python train.py --n_layer=16 --d_model=256 --activation="tanh_gelu" --norm="layernorm" --norm_eps=1e-05 --qk_norm=true --bias="all" --parallel_block=false --init_std_o=0.00349 --grad_clip=0.5 --schedule="wsd" --dataset="wikipedia_en"
MLP neurons of a small language model. Each row is named by its layer, matrix (down: output weights) and neuron, and shows model dimensions 48-175. Each number is 128 + 32 x the weight over its row's rms, rounded and kept within 0 to 255. Numbers have three digits each.
After each neuron's rows, "fires before" lists the tokens most often just after its 100 highest values on Wikipedia text that the model never trained on. A number after a token or word is its count.

L10.down140:093123172144114114155092085167047154113154109079148093091154096091141207157124172130122114173155099116143071110105138125098178138066091118075165101161135123191121097100091135139042096145170154184116124140151156109094172116141170151132092109121150100158057218158060179175145140083127111093111124194107195084166140171143123156163105099133131144164129171146156162135122080128126149095121
fires before: "ed" 20, "e" 13, "7" 12, "8" 7, "9" 7, " 7" 7

L5.down966:116124162133105160136162092118100136142145119093171159202148146119121174097102090149157071186138107145108186144131132179170111175130136069130133126135118098094129155126173129125134093084114145097161118148116110101135140135188089120153097183114141130047088108150095130125070145126117207189150167157185152169155121070186125060157101153141133101154128114141059153130141099114091119060063
fires before: "n" 21, "ed" 10, "p" 9, "z" 6, "er" 6, "o" 5

L7.down138:087169123068135115137158144154100144120134107139122107129159145147132167118103161146161169067147068148142154157145130109157082136127139097124158166188106173120140138166118158077116158212086097131171116128148133128073156067143091121145159102134094155120123174131106188105071137159185102109127152162144127125126067160081170054062116116120172134131114173047048106182140165068066137130094
fires before: "le" 12, "om" 10, " the" 9, "am" 8, "l" 7, "her" 6

L3.down447:153109158165135134126150111128126128195137065076079171182139146166114051130082134093179138137164141146142162131077097160108062179152124110181139092150097182149100128151154143148101061166141124166116072093141150180124127105138130194100138129089113190123179106124094095153145091131141111133122140160173112100137102127162131131100145076116101102128123116153144112128072051170110089118128
fires before: "es" 20, "ing" 18, "ed" 15, "e" 8, "est" 6, "ial" 5

L4.down532:128099163197148109115171156137122144101101133075126094170095182121137071127075147070106161107158128098097164130192153158112151155136100109122136096145103157154135153147099146121092140093132105163132094150177120129135153184110094104187203096100179164116150103127133214147141192188090100061154137101108120104189128132129146139168151100110145180134093103131153123131144149107131161116039
fires before: "t" 17, "e" 14, "es" 7, "ial" 5, "al" 5, "ess" 5

L7.down659:126154126113179103139102143094156099125149077199146194140057191151093196110135113181156052143094115129128090100151102079108158166122130118167103097134113094103176143084111141156157119127131181108114147069118068187101065110161158127139148100110102126147144113020135110119149079100096125134156113141159143121141101148113117069182138214133110138159086178137099150153082067152165155152125
fires before: "9" 11, "8" 11, "4" 10, "2" 9, "7" 9

L4.down416:083101117149130098144122115164152177129139112154141060146054130169153129095078123093164115100123135097149177155192135101137124157150167147151151172072103117105089144137172159091120090124128149161194114127180117104132127113095157098095055161114124169145173110131109200162112126160129091055089161167125155131145128122041114095131094175165143147124145106181116131142142109147129120157109
fires before: "n" 46, "re" 15, "t" 8

L5.down427:172113168094168159087131058156111151118150176095080108090139104093095154113154137111150114069099119126146128190191136154186100126127097142089079094162131235155168138121132121146157156116136128155139131113153161162137113127121138124124197112132104150091070141151110075116090155131062178049096166129116109133165166172094164134106093161138134165070174130087142158183142121137103103125104
fires before: " T" 16, " P" 9, " N" 9, " S" 7, " C" 7, " Y" 6

L5.down143:134140171104107085152097138076174141069104086143087176087128171104104105121117162109196118093113148146142139160104173060116126187138190094172118079099144179105109130119126119149155064135182132167100082164128075160125125137100128126154133140090143141163123127181125106078121195114158161144155124113117159155076160146132177118101128133119104146148155072156113154117158080205134138147086
fires before: "e" 14, "ist" 11, "y" 10, "d" 9, "ic" 7, "ew" 6

L5.down1006:102108139153158183094154121180131083098094118081144092151109183102106118190069190135109150068162144093139133161163168128144148129083127159137125149110128115157133101112075159133107085144189097159156162125151121135097153123158162132120133118156146103186119144118108131135114113081148170157144117116136179096162179080112139114025093098102141233106085112172190070174082161135074125134078
fires before: "e" 29, "ing" 16, "es" 14, "ed" 14, "ort" 5, "u" 4

L12.down791:183116120170149101130148109099109121103098082074153191088064175119143149092163123182161092134123111088148140107125060191119168046183109148082124110133126169113154165132111113105131093115178144147145101102161165155122125165160060166108171153094143185072129147117218153158171154153150119057147083142190112145094117188133102105152126145055110097103146163148114153147163144106050148116102
fires before: "am" 12, "6" 10, "5" 8, "or" 8, "0" 7, "3" 6

L3.down1017:114064095149139189182121073144150141092102132078129086140160119114105080093110121144144165152124129099130182176079181133112079178088114145107162140084107099082077095161075115134121079102103144081104098127127131109089173120078149103117170196084129125092157101144083203142122129121116164095150177164135096155139146122190173173097151182134130145114105182019166093126184124148061093102141
fires before: "e" 22, "il" 12, "ing" 10, "al" 10, "nd" 7, "y" 4

L4.down11:192138133156081138188114150127164077063150139121080124134108124094165167170134109117080108039160124123166065148100125133141180113139135162190118107169103114092123092131085069174112135129177115144163168112122126055151139152084163107177149153142141140107123168090109126088103113109170154114166152161083095105154168136118171127132118102178108155139079109192150139158116120114185105151051
fires before: "ow" 28, "an" 9, "y" 6, "o" 6, "u" 5

L12.down481:127106136121138181111031088126123135117163132135152108167108119089172111158160103101168128150150146083154131138149143107094088132186124142105104152119152076110114113107108164107093180128164161085187086110120125113102123134145123118181075120133081154117127074109114122137128149059115137101121143120188141129107137110107117072135124159100141189150148147178142157107154102118135119105163
fires before: "e" 32, "n" 10, "y" 9, "ing" 5

L12.down433:122176132088203147134142078131056174151143096164117179137148106116133107084079141122120084108147109073148131089095169149139154151123134136137139088117087190108088090131186119177100156118122062100153092076124136155080104153109130138137099179116096126110113059113096140111157072130111145108087101091181149126103166150135102135139129134113155084100089130138173125105081046107173125093148
fires before: "ing" 22, "en" 21, "ed" 13, "al" 8, "s" 4

L7.down309:128114118108086119106158160091109135101089105131107131153173146140146147159121103122109121152094142132108133181112096112068140139122155137157137105002194043071127081128155120131173155133090147129157126155121165143071137085093128042119103142128092150079177076122050155151127103153141163153075154104126153161119090187180152106170130105163119157138089083107116133157168075077107069116085
fires before: "s" 46, "l" 19, "." 4, "le" 4

L3.down426:098089122130149118090157092168161122088057163133143141140102106149180125121083113136171156098107098160139135141127077158095178063129130113161150090136124108127108145157158081088155118142145111151151101088155150125077135163144115161097118128092143175133156148210150169158091101129161119060084136174085153083134102096116122141123131127139105121096156120175082178106094079131134098119110
fires before: "l" 26, "or" 21, "t" 7, "ion" 5, "f" 5

L4.down804:166159138122177104165153104113087081091121083071205103138216114068140110150115088113144148134103115179069150074115140115128068104139166094173132146150155092108120142143122131176161106152122126209091164166102155073135123092088127082159130088090113195139199121139124083152110103083129104110147159154217073142144122159167084155111090108109133087085131108117152123143111131195143120131122
fires before: "n" 48, "." 15, "\n" 7

L4.down854:163121118145112124124134042136180129098159105127147075111159100056119147121098147096116115154077137110069146153168097137176155133130093157098127150103100181088170161115161150162135130046139142027133132136093137070096206095111080113160090130084120129142134171075163141160193095157141110149118115083161180132124165102173161129103116124077128141088158160073104110104149169101111100149161
fires before: "p" 15, "e" 12, "d" 11, "y" 8, "es" 7

L7.down906:126133119190152124112126132129157148101124097181102170140111083114150132135194166119056137052098176095144128144167116120148160164180133106107104138145208147130108079109074103133100154118116073153100159139182113132064144083205149109078082103141182139085178140147137134074071112182123110108114144145143091145100151105111161176107115084159099183097093140180100056124120104179117106114126
fires before: "s" 23, " was" 14, "am" 12, " a" 4, " is" 4

L5.down940:125091076185141043145129079143158131122128112083157098168154133140131160136099126174116157170108146084105136178161115128107095113123110165140132115109079096131123138181111178156102155158189089121144090086077119091106135093134127126196159106068185165142144071157056211122080146172136140153114159172105157125109117101139136068131098138130112161139116056111152100166090111066090082068081
fires before: "p" 59, "er" 12, "en" 9, "m" 4

L3.down845:088096057150109099128136110119120105093111157130118150160169095129112154106122082123134123137118098125182117157122133151190148065171168179131149097137102124164099141127082126170105108107108135086128073118122145165116155088125115112123135102123096140165171155160128158189064176135113081154107078135182091107181102106119141092069139133090059083146122134141105163076137059083118172086146
fires before: "es" 15, "ed" 12, "ing" 10, "er" 8, "ou" 6, "en" 5

L12.down656:106059164146123035099132125122142136158164159113129159157095178125157121133144127119152127141141064139153181187103151155113100149108150145138148090089163134165128071135126087111166162145074170107115117119139139066117176094142111160108144107110111093119119138137115203091162217150141114109142108081117116109128112073112083106141167148171091124066144149135134073132121078142124116204138
fires before: "nd" 40, "g" 9, "ch" 8, "th" 7, "re" 5, "f" 4

L4.down363:168134125107141158072093068161106178093121177072066131118105109127119190166141154132110142077107093133110107119157136127122097164144144107101124096119110226169131148173120142138122100086125148124195144071150147130127134163101163160030171114142112121132123159167122145145137148083091163123114112169131147127133123110087089128119092164136154057107186118100163137141142037184136174096120
fires before: "\n" 12, " T" 11, " " 10, " N" 7, " P" 7, " C" 6

L8.down811:115153142138173103177094080145138129158126116133147165143113045151118136171091141089145095088110094070101106168109112183085128100122178168134174174105129123133074145114094094114188068102134085157144102108104076101118207130101069170164136127205137082102126101100110145062110150124105116096143135082131112219177194175103154102154139081137186169090163130049128175162146171136126096167158
fires before: "es" 24, "e" 19, "ed" 17, "ast" 6, "er" 5

L4.down191:076096126132161158153135133145201095105113193144112155118116133173178092123081166128120136152126173102084171128105117184113147116155174158127095097089123191078123180166103113095126081161134143092188075144067098074105194163113163116138083158159131115056118047088142145182139148111163138157125165097132155132150104154112162187084122108123156134175086132087087099113170095159100151129159
fires before: "or" 15, "t" 11, "ri" 10, "ort" 10, "le" 6, "r" 5

L12.down423:097125136158077132083107145142146155175150095123102075147130094133115145167142107125144153126091108148097099184078112067038137123126134070119106139179088080128137112132068131145073139100137084116090108146091162081109163199131092144102118159150115105099124084141144126134191132187100153105123129181107132111092163144168106131036173135121106166097211130141131104144101125130114106085108
fires before: "ed" 22, "s" 21, "es" 8, "as" 5, "\"" 5

L4.down911:105080146156104108188123125141133089112123073120167107102141173131129098100178157110126153080108156131137171130096140092184143095141121110160119149183130118090121126141068090118143123189128130191191111147104209161083075154095123116128092196151083088124148095113164132130059076145107084166129098108104132091070176149058119080190130125079120107172079124160106114171129166105125112171127
fires before: "r" 12, "c" 11, "he" 9, "k" 8, "her" 6, "on" 5

L4.down145:092132152088128134189124100129151157124086083124144110112158109092075113164118181139177082141088102121170112118179110172108088186174095204121167147128127133091118146141108123097099181131137120052121103089097100185117156124109088155116118153081096132131128144073148152090083131059133160123142101168099101184083145102138139133180121122142160197100155137121109127090109142147193119168179
fires before: "d" 20, "ber" 14, "e" 13, "it" 8, "ed" 7, "ity" 4

L3.down683:131166182166104123122159069157077066208143095139151119061114160128101128133122104138110078158093185094098166056113082164127140135196084135156102166169094149153111128120114123082131154115140090122157069120105103180113095143088155099135100155142150067103128116131102159074136154149155157096120132140146102149101127103152085143133121109101145099178144135195119132100109132106120107106081
fires before: "al" 29, "s" 11, "in" 6, " 4" 5, " 6" 4, "S" 4

L6.down976:147132108076099094139138135112136108059128156115161075081174159152128167137136107148150136107073114141097144126114135194112167079148131082160147133144126084102093187191147191129138087104140125149163130088135165092089131116115145138159071143148120152030159101180125136112095072133149171153094143051176092143106123136125080164109069140144134133099109139089101097164148188140112118126068
fires before: "." 20, "her" 10, "le" 6, "n" 6, "ar" 6, "u" 5

L8.down331:108140140078150144070143144134132153080152087130099110143105154114169119178125133151138141136162080135143155132053166171137116099112137139188127145090133146118124137236131135139159112125194064084125059109167115141124176147055132081137066148104152081127118116087122158168141170101153167119160128140136120149185118119155197133059150167108096098078153143126100165077118179198174105158171
fires before: "er" 37, "y" 12, "ic" 7, "ist" 6, "ment" 5, "ers" 5

L4.down617:126070143121197158149156149216124117147124051164104113079130088087147152146095126146111115109158135138162203178124163136111161151099139068125106141129135152050088137157158108129137103168120104108156096134156186103125159156170088134125142199078173126197134165157074066181090143162138120155151143116117110170155096090140104104139161111170113127136078110139114116140095108116105128073087
fires before: "er" 16, "p" 15, "ort" 8, "as" 7, "ly" 5, "s" 4

L7.down77:145198157169070213122123153144148105115098129089102095165166156060130159126133100133112167150132124140145168080152110130126135153103138160093093127124108103144168117143136146144100142073057128083137110119130117209093140079137120111120145147103051086124144151133119119097103147125125207082145124088152120150100159146180122128124061102051141109108134066177154131161100136166136184127140
fires before: "on" 30, "a" 9, " |" 6, "o" 6, " be" 6

L10.down987:155149091144168139129120103086173207115139186064163126171142081133093109129138145086170084107155105098111150144093129131152094176125127179132155151140097130157118148120078111131119091099117119124091148126119103132069144119061153116182132173122109139138184079138135132091075119176126176134132067138084144160095178059149125077163164122145164120134101074161191147190137168139160115138134
fires before: "e" 41, "ed" 12, "it" 11, "es" 10, "em" 6

L3.down721:093090131120098151129190114188125137132124077115173122124113134124094143161079140104132160164101141138089089137124140095145076145078151124107147153143143098135129113123106108145099090075167164147171097086144113131127153163107137092164053120145115171134151167067120209178162172116088108107121087166091097131098124137132122138136090139079162140123117123180141205174109119118149125190042
fires before: "o" 25, "e" 19, "ent" 13, "en" 7, "ed" 4, "es" 4

L7.down743:142038204091115137136111104138093159142108165111139135100123096158088114099191151169084136108096088052107145157131126141105100125094106124117146140144123066090079138148136092085092142108226103063105144116139108176107149110118126144167154081149117138140142147132158177129183106113179127130096168089084127148104180162140178104142143137173124142147156140122107132133157135186086107133132
fires before: "e" 30, "ed" 16, "es" 8, "b" 6, "k" 4

L3.down763:172115062110106184186103110086133157108143140095156153097117130159067162096117120083140135180163155102108124139149187091124138064063153203163127162095102148099069194125165104152088145078123119096100157154121123135188187154081170117148172167082122166147107143071099155081096081115129166107137149144171115142117131127096088144070151181097130154108136096113180117083117161136171175102098
fires before: "e" 40, "ers" 15, "es" 10, "il" 7

L4.down629:146149090090161120174152143144093132098093099102135113126181123120110150079135083119147080086132130178158126154127135146126194161166153084128160156099124119093068105130166101116213110087137136063148093134082154063131108129176129112129160160137095160154098091056110149095170096231066113120136108168109151125088186125088141126141149103185053161176099098110130095067086142071110122110066
fires before: "|" 76, "|---|---" 11

L7.down682:134133147100082097102061202161179159104107156126176093138098081177107152108154133167094055130167138145114090126169167107134078188187074114124139133084094096169117111087141087064108062112143128117151144088117185182163123076185100149112070144123087097076093131158129145142146098177154101157122195157175167112170144131047093184146107095116108196118115147114170103135112140096146141143137
fires before: "or" 23, "e" 12, "am" 9, "ent" 6, "p" 4

L3.down488:118127123153120115195199148125113168131139100110184121142117162070083111193067153132120076033059145121224179121170131151095147157127122079111105125075111134143124176100118103103106157138080160124122164107180119141141160128063152166185123135095168162106130132171159088132075139122064127118121128182054079084174167141124173113128118114129131143170149131129120120152115134176130163153127
fires before: "e" 37, "d" 21

L3.down235:127148139129138132071148200148116161121198119139133129118170164122134137153098144029141174113171111130136096135071038094126102146125125152101145119112199106095120115127151121135149150144163124156129178090169180096070116122146109172116095057143088151104109109135137116123182052127080145090153128107132188084116114118118108162144117119144115146116082072145169049141109101108127114122112
fires before: "er" 17, "r" 14, "ur" 12, "re" 8, "en" 4, " C" 4

L3.down214:110123121111152088159154151072118065103139106116180150064137195063147116087152172118155114126194160125114095107104115132106162116096134076116128070166196170108098127113059159148103067113116122137146110147123125115160164203156091137100152199148162142080116116133149145189104104133132177131147179189105139138096140123157094115141127147161121193097144131085125168146109125135088117167118
fires before: "2" 17, "3" 13, "1" 8, "0" 6, " W" 6

L3.down563:135068091172112160151124153103171106145150142138138175169122084111102117093101080058126183072081187189110189098155083157149136126159131155114138137181093151172122046112120164175118146075150140198133094114070123101152119112075149122160205145120130095138154167114141167083061087094140149074166133151154155127188139076129158126107074126137132116123111118139141094101117090118185162138139
fires before: "ow" 22, "s" 17, "in" 9, "y" 5

L4.down77:107097146135117107154129186093114162144176197140096169146097151116146174112083120184113150114134081141064126121115153086120094103095122154172101169163071139154197141161085143107097100115156103131150085115088169139133096116181151122108099057135108136178127153110202121126108147125154101109179144136124133098174104172127152120093166063109104191121144091082149122126142101109108102162116
fires before: "en" 18, "ent" 16, "ic" 10, "am" 7, "." 6

L3.down965:117098162104153107142062116093156127134124176145144122119132100152107089210117135093198131126089173157158183122104193109078109144096148116133064130086192139044112112116211126113194067141117105137192081137117103103135143147101136057154171168136156134106133093138130123115089128136096164105119113122195138134118164126107135143117110129107113156153186118083158140145134171126109127178115
fires before: "o" 21, "ic" 12, "in" 10, "y" 6, "el" 5, "ed" 5

L5.down158:106143177168124152143125140111134168141103147086189150122118091178141145179111152097163099135137174100128133191226093089111093143052110110100091119079070141133156156089138140160117101113172111193145103128115093141108129119159115114148104141117051155094089145132060136128166143103159128122161156112141119137119175148107114102145134163068159177119121125091085120143146072098138133159116
fires before: "k" 16, "ent" 13, "g" 10, "b" 8, "en" 8

L5.down210:104127113166137078075193173123104095115043132125110119189126104179123145113153125135132175128108163095128097135156059150171140101084107178164109100137086137194134184156131170170140148148115082105200169194130137150044168095168143144099132128082144112122138134141073156107132074141142155127133139119184087174093141144101190095103134087094141123132167081118157125146126182089122077122100
fires before: "s" 22, "al" 13, "her" 9, " of" 7, "le" 5, "at" 4

L5.down990:125114140103119157104096087135084194129080138110100080072093103130087117148120129139116105121100124135184126126123095139089081102178128194154149132143134127155104111193117145134098147174104081088188165133097182098064186140161096188155149107127143098148105107133118163165176125113117120136106102127093131135081071112078127138157134127117089175114182101171151059145116117115141117131117
fires before: "es" 22, "ish" 10, "er" 8, "th" 8, "ed" 8, "ag" 5

L8.down523:148140122130175156131171135157094137112135159138187104149160145068140105181196119083136123099140128119141131121076117150115115157165091073104099109083157156172105107201117170143123125088127102117102075145147175154138180100108142119174097098100089185118087091104096152167078092084115144087160174125171177174112123096087109066141077096101100118063121164138109180091130125091061171103142
fires before: "y" 22, "d" 7, "m" 7, "l" 6, "as" 6, "st" 5

L10.down802:131136054101070139150155129116111141117146064155154105202160160104199159157120141160130154166134121059145077151115179140127102035183171131112184173078101089132135123162078145122135127104111138125100062155074172117116118117091108042166120160124133123114078143112151100125121111079118104160175081152097110099188141104149128090084149092119079170123142122115143172119129124107107125053163
fires before: "ed" 22, "ing" 18, "ation" 8, "ers" 6, " c" 5, "ment" 5

L4.down255:146080147160095089090131119131174170120137137089149133111135141073154129089138136114135124083158142145105125214183128164157097058115151114155147128070121153153097103153090140114148071132117111138116128086098138088144111154103122160127120085129125079139100139160147153174110132150158115074138127142107145093069093106150165104100117092121144138101109139146140107021048129086090058142147
fires before: "re" 16, "k" 15, "ly" 14, "an" 6, "g" 4

L12.down980:093184147123096101134100100102106088131150142095118146199140125104112117211047139130144103108130100138108164154117139148132099155079137116150099174107103127076095155160141132101100147111075105101170105167115102128117121093159125182111133085165112143031191132132131086133173143139123122135129079126157116106106144077086155144155125127177084161054127136111091163084175135118151189094131
fires before: "y" 15, "k" 13, "ed" 13, "re" 7, "v" 5

L5.down720:155117064061095146107152142129131130093125077043107100128148148142072194111135118145167103131178104137130107098107118102094125145163173188089157130131175064114115166187185145225147129098160116141153125134166163084173138062170115091138144170063129151134093075145113150084154099095179100200152130147172174116131171130114125146152114054153117165119132108126140108153115135060153049123132
fires before: "\n" 40, " " 18, "|" 5, "|---|---" 4

L3.down287:099150123123122076151142133195094134098155124138122091187151105168125072094168174095158107133138142116121152113108142066076130211098127160135101171170077129075115136142057120103067146099129148131115062098103145119139134115084148081164135147120116166163134166176124106117169063171107110101159145172147098099110127122103098066148116205070155099137119109091149190142083135108153103119192
fires before: "s" 31, "{" 13, "t" 5, "nd" 5, "n" 4, "ch" 4

L7.down672:149119149091181109150149164125065146150105083165106061136109110208134109106143162148091087077081140137111123149183130172117140147147109043128154152119115160115121159134127132166185087114132159101198143103144135180119134160057138118158157139138132131180119186082157157154118086144112133104100142137117146170108089129019100118050070138147125082111148176140124116217134148227122144120095
fires before: "w" 14, "t" 11, "p" 8, "ad" 8, "ver" 6, "o" 6

L8.down889:139137128116119040172144148123108143103126128144189124097127171131143116153120113166101081158094074064130108103127136175126119123164114117149115084120149127093212167114155104144121162076155147098111068082128071124089103156133142204059154145187147154144093136084076123121123148172163118141121151127202109137130115139072154181151133099129093154106146135085113158135154080191159154147087
fires before: "0" 16, "3" 13, "5" 9, "00" 9, "2" 9, "4" 8

L7.down645:143120156168033225125125087098091151073156158094092164099092082161116137075112151114148140118091147135125130133097120102107122166091174129063126105076161113121100106153181164113203098186084099131092138083117114149183108145142113148102121052133193196094155143127149100120088101090132139153111126111099082117154122161116131120152133154096117114077105114105085127064141107146147153200123
fires before: "e" 24, "y" 15, "ies" 12, "es" 9, "us" 4

L4.down384:129115146107129126105105137133139214110100160083149125103187095080130121071128129117117065170154171139150186109161132069126110131120094148142152172147145140111107172194134124102115172093133073134122146194163211122115145184189119103128154191163097067185057131104102162165121115147117166153163170116077094132130134087098117147100162104110157094111132123157091146141106145145136141174131
fires before: "ur" 19, "ed" 13, ":" 7, "ing" 6, "th" 5

L12.down739:094114120141163158090114156172083141098147131107143079180089171191081068123115139104170101114132035145138179143075096132148142161076181176142074173135075138135133153166105077125116124102126140101118109153148123164100095089157176119106113168111108129034153111185148135141166152109084126117129108110127117096173084122146126108130115107104164194081108232123131142084180149161164106142109
fires before: "ed" 33, "n" 25, "c" 8

L4.down501:157149124155124132159164135149161108096132178106122121124132120120161171128139159088052108055177148130118144153094063127107180185139130100108127148065160154087130147150160114111211103105157101152102090170114135127068171099104143101130098139130114173094188187091117128148153145151116150187175152180150120092110084095132136168124164115146097132043126090145169104097066143105088074143060
fires before: "s" 30, "al" 7, " of" 6, "." 5, " is" 4, " f" 4

L5.down39:152121117079084130135111041148114109069141115073188147095161108144113128140104138107198148115160143088085115123090146094069137134091108122140156119195142129105128166151170138112148139039117156149140120083097068106072177115121106069121148187142096202130171133144185188101113157122094119084149117148145161144084170136089118133127138087160090164167087077071126125129081126077057118096072
fires before: "|" 79, "\n" 7

L4.down323:102105089137131178140147140114120184124118151169153129103148143128146096125094059165140112160111038137125150194191146097148100112061108140096138172065110114176178181096121138133110070154149110145130102158138091080142134125142164159090160069105127185178091131107094129176088110150120205170151154168099090090208168160099128077043138152078127139102138124087081081130151147109099132145105
fires before: "ent" 32, "o" 31, "en" 14, "in" 5

L8.down960:067165160135178151131125110120084133095120131097121107142059188125181164123065094118172168120113119139132182151113111104135107093104158040086092156092196129143141118159147157092128190156104160073078073190106109120166138112140129113140114153117176146115151070049153104152157155102148084128118135100132146161157109142134180079132156166136092102076093174124145192059137109181105122131174
fires before: "y" 78, "ies" 10

L12.down943:097060076110215134145141134181123167086149093175102090142143121082205155114144151162133124161093173111075151160158101140113123117096110092119107127118133170123104087136166111098077069101166129154128096154090140113096145151183145100128113111123080138103146134102160129168115124133129110118139115139150146114134163153094124081158088112120091140142191077131112126106146189106136091114108
fires before: "ent" 23, "n" 19, "|" 8, "s" 7, "e" 4, "ly" 4

L5.down102:092103119165134126152117158159145132079123134136132154109125109102136110122130142146127134125165117109083115128109160137055140100043209156187098134084134129081133149114153141157112138164166105126192101117142161129161109130140129116150218126106148156130105166107096110170132154168175137173151116098129101072136112126076149174078140202142107182103153083085114092104124096156046174078119
fires before: "ct" 17, "r" 15, " to" 12, " St" 11, "ort" 10, "end" 6

L8.down733:140149119110136182135123164110149136087168084144162145136176143144117134138034126114099097068183127104119150153102154159152159122100100100136163146124077163088135120167112099148084162080115161105152077127112152123115188140077112135151136160149147133093165099153113101214085080160157169115122125127080111121210090127105137136075106136134133143143097118084147168157154141115135100109103
fires before: "es" 31, "ed" 14, "re" 12, "ou" 8, "el" 7, "ing" 5

L10.down288:058139075130083131157156164135101181094121136145155169083155111078155162123182082139144106151122076149095145116114110124075149111145100140142115128159128108126162136174175116151160123100154115143143155063121105115097099109164130087133120126126072127143127122156187110195089107162133117105137129140099068124116098119151177058170112001185089133133172082111125117105079122087191116121111
fires before: "-" 78, "\n" 13, " " 5

L4.down844:052094142041135130134091111165140091113216105147146116094087137165166102089078115156146140120126098160193161130156122182145100094123186110148092134127124158094095107085122176169154135111193065151134129127169114057206138128119100094087099146106136138135143144167069108153121119180140161100085145137101072146184126124179142100141110149119162148158125143070123172164140155149103146150178
fires before: "ies" 16, "t" 9, "ial" 8, "if" 8, "ary" 7, "ts" 5

L6.down376:141117133113118169112134144129169138131114093131166152075107133124151067083129147148124133162127160098107134127125097103167125057147167110142182162134121160123204178150075170146130123063094165087105125100113155105153130097151134099158177176085124126129172150142100128155113163134138137157093105090111145189081098096132145100127126149104080188168130090194027118128153112073060127142115
fires before: "ion" 20, "it" 13, "iv" 11, "2" 10, "5" 6

L6.down477:123081118064159087113165097072177115111135136159176126102108108098164130156169118106133152176124124094098114119115182134150184140082121130098083113071142141116145160131088138162129144077140148114177137090085133062084128131125106183136192144120168108141172129152100105190196129119115152158127142163132117105086096099127119118145134130080094120054186135138176104103137141144132196126072
fires before: "er" 13, "0" 12, "3" 11, "5" 9, "4" 9, "2" 8

L10.down583:065154166115115126121153143155161193099156127128143135172105120147188097128147087174144121119083099079148120087065128101118093153128106152141149135158108152150121136085133145129111121139156108094095126127163158154034138194074086099112125157191175065108155140129142135123157099141040168107151095128147149146136144134146133159152182108120132135140110090142134108076138128118123133123145
fires before: "ed" 15, "s" 14, "st" 14, "or" 12, "al" 4, " A" 4

L5.down882:128138027155098122209116150163063113121094122124129130122149130094154159086132072079140117121121124142134100151119114114108140125093149155092152171098105145104111123171136118149183129125123103125164091126129118143089149145107108131140110139107072151144128092125141183096167094179169165127125154178171098136065116112151131158155145124159083183138099117160133096107071099069172136068065
fires before: "-" 28, "\n" 21, " " 13, "|" 13

L5.down816:131135102124133133145128148072089102083123133128132082125098066197093146138093157115128094090128108104139123171122132146118176099130109144092132152123135141119104171162099109134192138075153067109176086134139116149158167115099099077145149153154085087134142107090168141057129210194158057108034102103139125082111180129144172172127146120119136192128118162195171139123134112171088142097110
fires before: "ed" 17, "ing" 14, "y" 8, "al" 7, "es" 5, " to" 5

L3.down157:128077077149164108124110084114113120070095101104163123109141178111102124093130170152113186119140116135143133130144137091166086107120155148057119080151142106087155123172162141067093068129141194176114136138079165159199165138136151129112088125177099100134152126071095134144105127110133037112162112115156112115098079129120159092158102115121109076136144141158101101104152106153087109166104
fires before: "h" 21, "e" 15, "k" 10, "on" 6, "ember" 6

L5.down269:162150133146096098110099122139146173175161122169137123125125108100149137107107139147115155105113130118096054130135138188122153102192151123131196156092124156116116170102075128126150117126116167126148124102125098140151122153122125089140128146099165137115082143142059098126150131133086124168116101152139121179118070091120109127091182063142049149142126106122178121124106130107171133140094
fires before: "or" 17, "ter" 12, "ore" 11, "ion" 9, "it" 8, "u" 6

L3.down112:080087115030080170158103153177158161128139093170123139075158103178104123161166111173189101153125136121159138136144113095104154146195118148131160167078086143117078177096119061140151102125080088140118153115121145170105091197153098080101124111079125170100118101121112149092146162112123115162089159109114133161135127074065083134103160133134161105060160094151169092145102133108149106105132
fires before: "e" 20, "c" 11, "f" 9, "v" 9, "m" 6, "p" 5

L4.down326:126140093100119147165139124084120157121104123083161170162124106160120128142176148157207113071131082093150068141121116132148122128130142129095189135143101165151127204136096192103112126103113136166181126149057147140116097171153123160123154081142130091114154078164115079115128132178193096127088095091132154204087067126117202093123116103201124156181158138103077153125159109114146117133078
fires before: "0" 11, "4" 10, "7" 9, "ay" 9, "2" 8, "5" 7

L4.down294:166068174194124124126158127109120147123093155091157097081156116146139144139124119097139088127152149150147125126094101125097118126154142122151085101094088141143143148142124150143150159086129130059074104201113138080095125170120188114167078170128106171176203147118122129171141141157102169116223146073113095136126124094102147148122136116122141169133154075147146173104062105116113088162126
fires before: "on" 40, "ed" 13, "e" 13, "ts" 6, "ion" 5

L8.down588:141094119178070135112105081116140159134128186162205185124100108153079105113127137073128102141092115075135158156092106192125136133132100058127187149101089197058117151107111100097130162084126193124102078133143112127096119122122137059139076127164141153138102153174085202138148145146115123133174158097119176165093208104109177132077124102141101142181130152133109160066095106132082139123121
fires before: "." 19, "al" 15, "ion" 14, "e" 10, "it" 8, "b" 6